config = dict(
    n_layer=13,
    d_model=192,
    n_head=12,
    n_kv_head=12,
    head_dim=32,
    d_mlp=1536,
    vocab_size=2048,
    activation='relu',
    norm='layernorm',
    norm_place='pre',
    norm_eps=1e-05,
    positions='rope',
    rope_base=10000.0,
    rope_fraction=0.5,
    qk_norm=False,
    attn_scale=0.177,
    bias='all',
    tie_embeddings=True,
    parallel_block=False,
    init='normal',
    init_std_qkv=0.0397,
    init_std_o=0.0281,
    init_std_up=0.0397,
    init_std_down=0.0,
    optimizer='muon_variant',
    lr=0.00363,
    beta1=0.93,
    weight_decay=0.04,
    lr_head=0.00699,
    grad_clip=2.0,
    warmup_steps=200,
    schedule='cos',
    final_lr_fraction=0.1,
    batch_tokens=[32768, 65536],
    seq_len=512,
    doc_mask=False,
    train_tokens=419600000,
    steps=8708,
    dataset='wikipedia_en',
)
MLP neurons of a small language model. Each row is named by its layer, matrix (up: input weights) and neuron, and shows model dimensions 96-191. Each number is 128 + 24 x the weight over its row's rms, rounded and kept within 0 to 255. Numbers have three digits each.
Before each neuron's rows, "fires in" lists the words (lower case) most often at its 100 highest values on Wikipedia text that the model never trained on.

fires in: "first", "went", "next", "second"
L2.up1491:117120165090125129139154096087100123152113151137148110123116090139114122138166114127125139131122204072109146116166163147169133151087126143124147142178148130121140101150126163105139149134177115099129096119146099153170124135162090134152099142110147095134134095125149161161099138094125121134

fires in: "isbn", "www", "continued", "majority", "went", "billion"
L3.up1403:130103144144118148113085142129123113117122130150109109166124148152142120117135127164139167095126118107138107127143189064139157104134152135171142118152141154158142138174108155168075067148167170083146148111090150124134119124172101128126120136108132127175140140139165141127141114114114119099

fires in: "m", "km", "ft", "mm", "2"
L3.up395:082156135131141123164132118145121123105128179119131154185145152140110139145151106104077106112119109139146191144144172135103130137123127134135123097114114114110154121144149143132095082164120129133141147154114127123168103101146100101145152124132096074121085102116122083133158121136089139113

fires in: "that", "said", "because"
L2.up331:121118137077077169118130154131148169098152134139122137095123084090110084121120118090130099136134119143104106123136126116172147164096080107147122129127140089156175142131105115134094117132121174102119177112140155133144120112086178126076176107163110120107123124124172074123089140149136135107

fires in: "the", "de", "of", "la", "en", "in"
L10.up891:145116137140128132123130152119102153069140068136132133136118113120126155120151121141140109137145134157122140100104164150094155149149141129135120152140075145101089127110110109110085096179146133115102134160092131115151114112133141087143160069079090139145173109160098117160129108186148124132

fires in: "there", "them", "themselves", "therefore", "are", "far"
L2.up692:059176106150154178125145113099123113140141174125122109137126099088150114118129143136108123115131132133157135130137127156105119134136136200094079162125116114179169135153128150143129109171115160140122105153159089116170107133113109138118193176136123122164136138115159109151095127120130138152

fires in: "present", "member", "center", "federal", "central", "centre"
L2.up221:105089139111111101144140114138100162126138125093168134110122081104117128102127120140106103134134145116041121167122147132117120147122122159075136143120173126123142113154167151116136106152097163118143125142136098078114147132129140091093134138109101155125085163113167127116153123127131155107

fires in: "most", "some", "one", "are", "mostly", "none"
L3.up247:154143139182119169143127150108147154119132145128150124107135163145148153137115131148131115051119142146118140136127117135123127107122142158056078097139124096175138149104151174148136137102169135134128134104118101194101140106099124128116158140109127110164145103132126132108116125144095099124

fires in: "these", "website", "www", "vs", "https"
L3.up940:072138143153099064099136132121150127126107081120180125125128154109132121153110123115111132128162124094141140146115193122086130140122145122146175146135166137181148092139155091127124140134149132136120142136149130143134133100165116112123100134099110151120145142163162140115131100127133154116

fires in: "of", "damallsvenskan", "liberals", "belgrade", "by"
L3.up1382:113146094125126142087127118106140140133116072114120099123106134128176148090113127131139149135116157099116150110130118144121075135145143138144158116139120125108131106154169139115115124135157167169113138137087141150123086119153119164109118172126192112133121072113127151144086137116146107129

fires in: "born", "used", "based", "published", "known"
L10.up1143:130134121100105141133121150122113164143105165104112125132126109100122147113150139153114117182096106112098121101140089150157109149136113145134134161133129149104162135104122130153165130176111112139081126146077099080131133108126100096128145102117200140147113131108147139158158103094101123119

fires in: "these", "they", "two", "most", "one"
L3.up775:082095115144114141129122159107130151147091131119134123109149141087128137140118101105121109136111130165159118108135106128122102131160114164120114111103121154179161110163071109132150160123156129115140107123158110159126080123126135136129142141117098129107134114160164111146116107137094131140

fires in: "the", "purposes", "at", "nursing", "platform", "plovdiv"
L3.up818:100100116129086122115165161097152122130154131144145138093104111128125141167147086123070101099133108098135140133146158149149134155107161124122165102103116128079122103118143126121094107103152170100150146111116120116126135129140091098131160145117111133163093135088102179161109142127113108130

fires in: "of"
L7.up59:126146151136188125111127139176110168154153105143128160100122126153122128154089086115124126139100135135054104084103143156063140121123157100136121156147099100132113131163092108147178126108120136142164085104098124090101094128142150128147152130083122132130143167109133121112123120111114099126

fires in: "was", "were"
L10.up1409:148161150113166170096119170103083104152113096131063128073088141116127134093102135110096105126107116093111131117091097095125152139103158138147143189154136125100089139117118166143133148163160197129132154114148135191112140133108129092147126124117129146128105125120089149154158100129146113134

fires in: "in", "after", "at", "to", "wife"
L7.up920:140084133114125118116170121185133134093096199112142122090119138134118121117137108120116092115120133179150130107139152103125125139077120125119083088117097122115130136123152128127149107154157097146167174142129119119133127162133084141103163130159148106135121123131141133129137126124158058095

fires in: "a", "away", "carolina"
L10.up847:129128160101107128116137128125152119118161142131135123131120127101160126151165157135108164169117096099069112144135169122162133110134115163160126091113120121113071128113139125145153136094168121125098108133137189144108152125102109140117148124168109130095105048133125121127105126151126086126

fires in: "of", "for", "challenge", "to", "goalscorers", "billion"
L7.up738:113160154074103143135154111155090130121146128145109119099158112114106131138131147120130148148146084103089122092133138123101120172091093125102107138091093092139148146130164138123138145181144109136160144119136114099089130164105160120083141067083133147147149109148113106091131177129132146108

fires in: "of", "pakistan", "district", "distribution", "headquarters"
L2.up1438:109119151119147160168184119108108166135169123082113143108139146111124096117082090145137134174120119118143140104136149086095103115141121145126143122163120102112122111122125170123128147037136149147147116115122131122148125125162132134100145129114082085085113129096138143126108178112123146173

fires in: "but", "although", "future", "fact"
L2.up380:119103138186105094091077151133120124146114125129113100105146100113148159103144138168146114111140087126107112109121143141172127120139115180133119149145159096137140155144163121095081138088134146103097153128158146147128108118113142140134101128083111141107137109157090149107159093143151113120

fires in: "the"
L7.up1514:122143132100121133136135120148105127103109160154137100167102164131140167132106094119115071097126111121152128116114176125155136116127137103138118106114097142127149113135090124073131074116111166157120187118113104119126108103111103134138132128099116135120134164169112099121132082120147152114

fires in: "1", "0", "2", "nine"
L3.up999:165138154136119130165139160167090102146098153149120150117116136143121086139142099134111154115108121084122110131164098159132109155102110150078113144131076101133112147128160127164129170091157129106081111137144098132141159115137115098133128141120072130148122130116115152118155100098119124143

fires in: "released", "born", "published", "extended"
L3.up448:147130134149137132097095181113119104135094187125151146141145095127114123103130111136096083131129132150158135142121089105139104075151131161120132153138162133120180118134098125128095116164120150101128143136069142156157185135159094093136129120159144130146077142111145149103130120103119100074

fires in: "one", "two", "eight", "nine", "seven", "fourth"
L3.up584:134126136117147107117138175149112146142080122111156125104089150087137086081135094142195135107144143145156110105126116131127115140132140156094105142179075121114122140115159118103181094146148129144125116119130094159134146136093121137120100109087116118163148098145140104159082140135074150133

fires in: "s", "the", "his"
L10.up1350:126168174144124146162123079126165082114159098092125109140135119121146114138105197147127159108166135118132157117149136135106167095171157140093169118139138142107132108099144169164147138163181166162080160113129130091141103091105129110143125142077129118127120146176116149091128155142085164130

fires in: "well", "served", "place", "office", "majority"
L3.up1037:116146151169099078142137117148172097165144089159076124102110151183131110122157137136094145107161135106143155131128159104107092110132151103088157138104108153114124142172147125124140149110136128132115107108180084134121140145140105100148091114105125119121126143086161130119081121118176132091

fires in: "united", "critics", "republican"
L3.up108:115130129102113154128149097126096159122142139086166194130159119145095170092123170103130108113132089117144149134165069100146156118136156126113109150175105127152147133172142128094129137123139101118117129136085144142097146127097137102121114083131132127125166135115130127127134154131128147165

fires in: "in", "during", "for"
L10.up1422:111099136145109178155118164110100110103112177140160130153107133140123139134157149136143130141111093081127094123161116124119131106141163102095078144107120116122116174137141126107147061156136127106131123147139150168117111150123142168126130152144127093139149108120093129125136114114142095097

fires in: "than", "were", "most", "more", "around", "newly"
L3.up793:120125157160124120140124152056109159137140106159163119103136112149107147105135121196057144150133154129113147151131146107151108154171146124168085095135159129115088147103122124112097088117172108117155117101142097171141129135109135127110172147107139126135129128131102131113174109134154120107

fires in: "were", "under", "not", "no", "most", "without"
L10.up260:117095140090089148160150136083144091165144076147138164119099113134118146124110107104126144085096130117112117109146126134161155083155108123112130181155134121143116157112108170094116170153130126153118117154131136147117096170088143117083149141160145146142114099127187120132116118128117104126

fires in: "of", "to", "behind", "by", "with", "featured"
L3.up484:090123150168118166102129112121118122152143138126095170124114136078146103090110125114140127136140115116131130131113124141133083128110119122157115142135117145135099129102190150186163177102112129124074114125123104146092116149101117149115159117147141126095155110138141108101108133071111151117

fires in: "red", "member", "although", "these", "federal", "theodore"
L2.up839:119072149142124077086124129117095186105113145115135147127116114136139112116096137138165099172071136117113142132110123134119115136097131158137114148128105133145121128123151095129160139110099152158132130157149088099119128130115099119119134159101132123122157177118180137169145112138165138107

fires in: "they", "there", "then", "theodore"
L3.up44:113152139160089121101134128154125129138129083091118101128098140146163087106137090119135116155122169124129099105100114114128107117149131139149119116090125130086075196133143147155143139099152171132089117134133165157130122155095149118111142151107110120094129149149156086159135119151120144161

fires in: "in", "for", "fort", "forces", "forest"
L10.up827:162182139139118148105074087104115144127112118152118126093123181118144150108107124076086104144132121135146140125135161174081180095103121175142154129137116114140128102125148139153112115151158130117141159092110126146148100147113107139171154140123131114093161173138128125122135132114152079116

fires in: "a", "the"
L10.up687:168108135145109153118102105155164154136126098126106071137154130124122149125126153132142103137162113075086131135151168101124143156141144137126126122146141152110123124133141109156143114200153108175087134175125127096135138072134143107098120091143162130132136152115141143148115103128129128138

fires in: "more", "life", "most", "career", "information"
L2.up248:124140170122156107163139099091135152104136142144116120139118102151160131099109190164150130097123089136154182132133151136112126141111093152198118140107123096190126137120151120127102099079139094129124129074095110106131148108107165089165134112110135126131145105110136135137130132127135127160

fires in: "to", "with", "m", "rrrr", "thomasi"
L7.up1404:152121114117116114118100140109164136137132152072134126137083118155118112137110179105173091150112145125112140137120121128148109149112152132108120129081121125175143178106170123103129127175128138117130149148134121121135144111142122174154085120148075121145152125156120086151100123158117111102

fires in: "census", "cross", "crimes", "congress", "clifton", "crime"
L2.up491:120118139116109097140131144141138083120168104143143130103094119080149093136156116148105098144118079120102126133097097098118148099127155150128149177109140144131107116109140162119110150104121146136111161123118133146170125114161075111125115135175100185106152151084171135082144114155160125117

fires in: "to"
L3.up86:106171167126154110115132172184090134133148108103111127124113097166085120134133084087117121156163104148149139113129114150141119164127159122105127108140128113131134145153148113096140142138122120148124141151121091142142117148160116090123121153136137113106112082090102111162126099118132083154

fires in: "on", "to", "de", "the", "by"
L10.up1390:114128077130175111096163155136126162128140113097132105125126147121138159137125122148088116086200101131106081115089146130115142104147109134112121143128109089120165127142136106097162162141142137182065154123123104146085121128144156147152109079111112119128160113141132120133166120108113093118

fires in: "one", "part", "each", "particularly", "cultural"
L7.up173:133135118144142166160074171138191091139155106118137106110115148107156123080119138138158097123123118151140148122127132125099130139137129156126149108153124147124141176094139088158148091161128184132119113135092155139157141135073111145086104100115113112129118095123116113154126129098110129133

fires in: "isbn", "according", "usa", "us", "nascar"
L2.up162:115139132133150143123110134120155095163172141185134139160105122120100179153148146148131137127121148094152136121128126150158132155136120124106184139099139119105153140134125136132115121120132145115116164143146128176096108114103131155121157143147121132095158167138170091121124160124108096142

fires in: "after", "to", "when", "if", "following", "until"
L10.up584:122115133125115092149119140157119164127146130128120083113145139123146127149095117120147145093116184141127127106169124137088101108127159140138098171099110114133111109151123120156150094179138126146122109095098123170173105116134124182159089163110116109101125115085149131124090125123118131167

fires in: "tv", "film", "movie", "critics", "campaign", "it"
L3.up1073:098102116121147109100118171112138153111120088073123189150157087099114130102149144096165188176125125105162093127133118140120135126101107150146081149116165135173130144119162123121155136152125131138112145100153115137150173128182105124102120150092112110110177105094151153089169177121147158092

fires in: "mathrm", "contemporary", "mathbf", "athletics", "athletic"
L2.up4:130115138132134138082120153121160129081109102168167113188186169112141172203110061105143161150146146114128136138112121106122113135165161106136120134097121139137142115117126096069171124116157120119107129130136112127091109098135146099102094141152100129143152107121139123124128067140133125128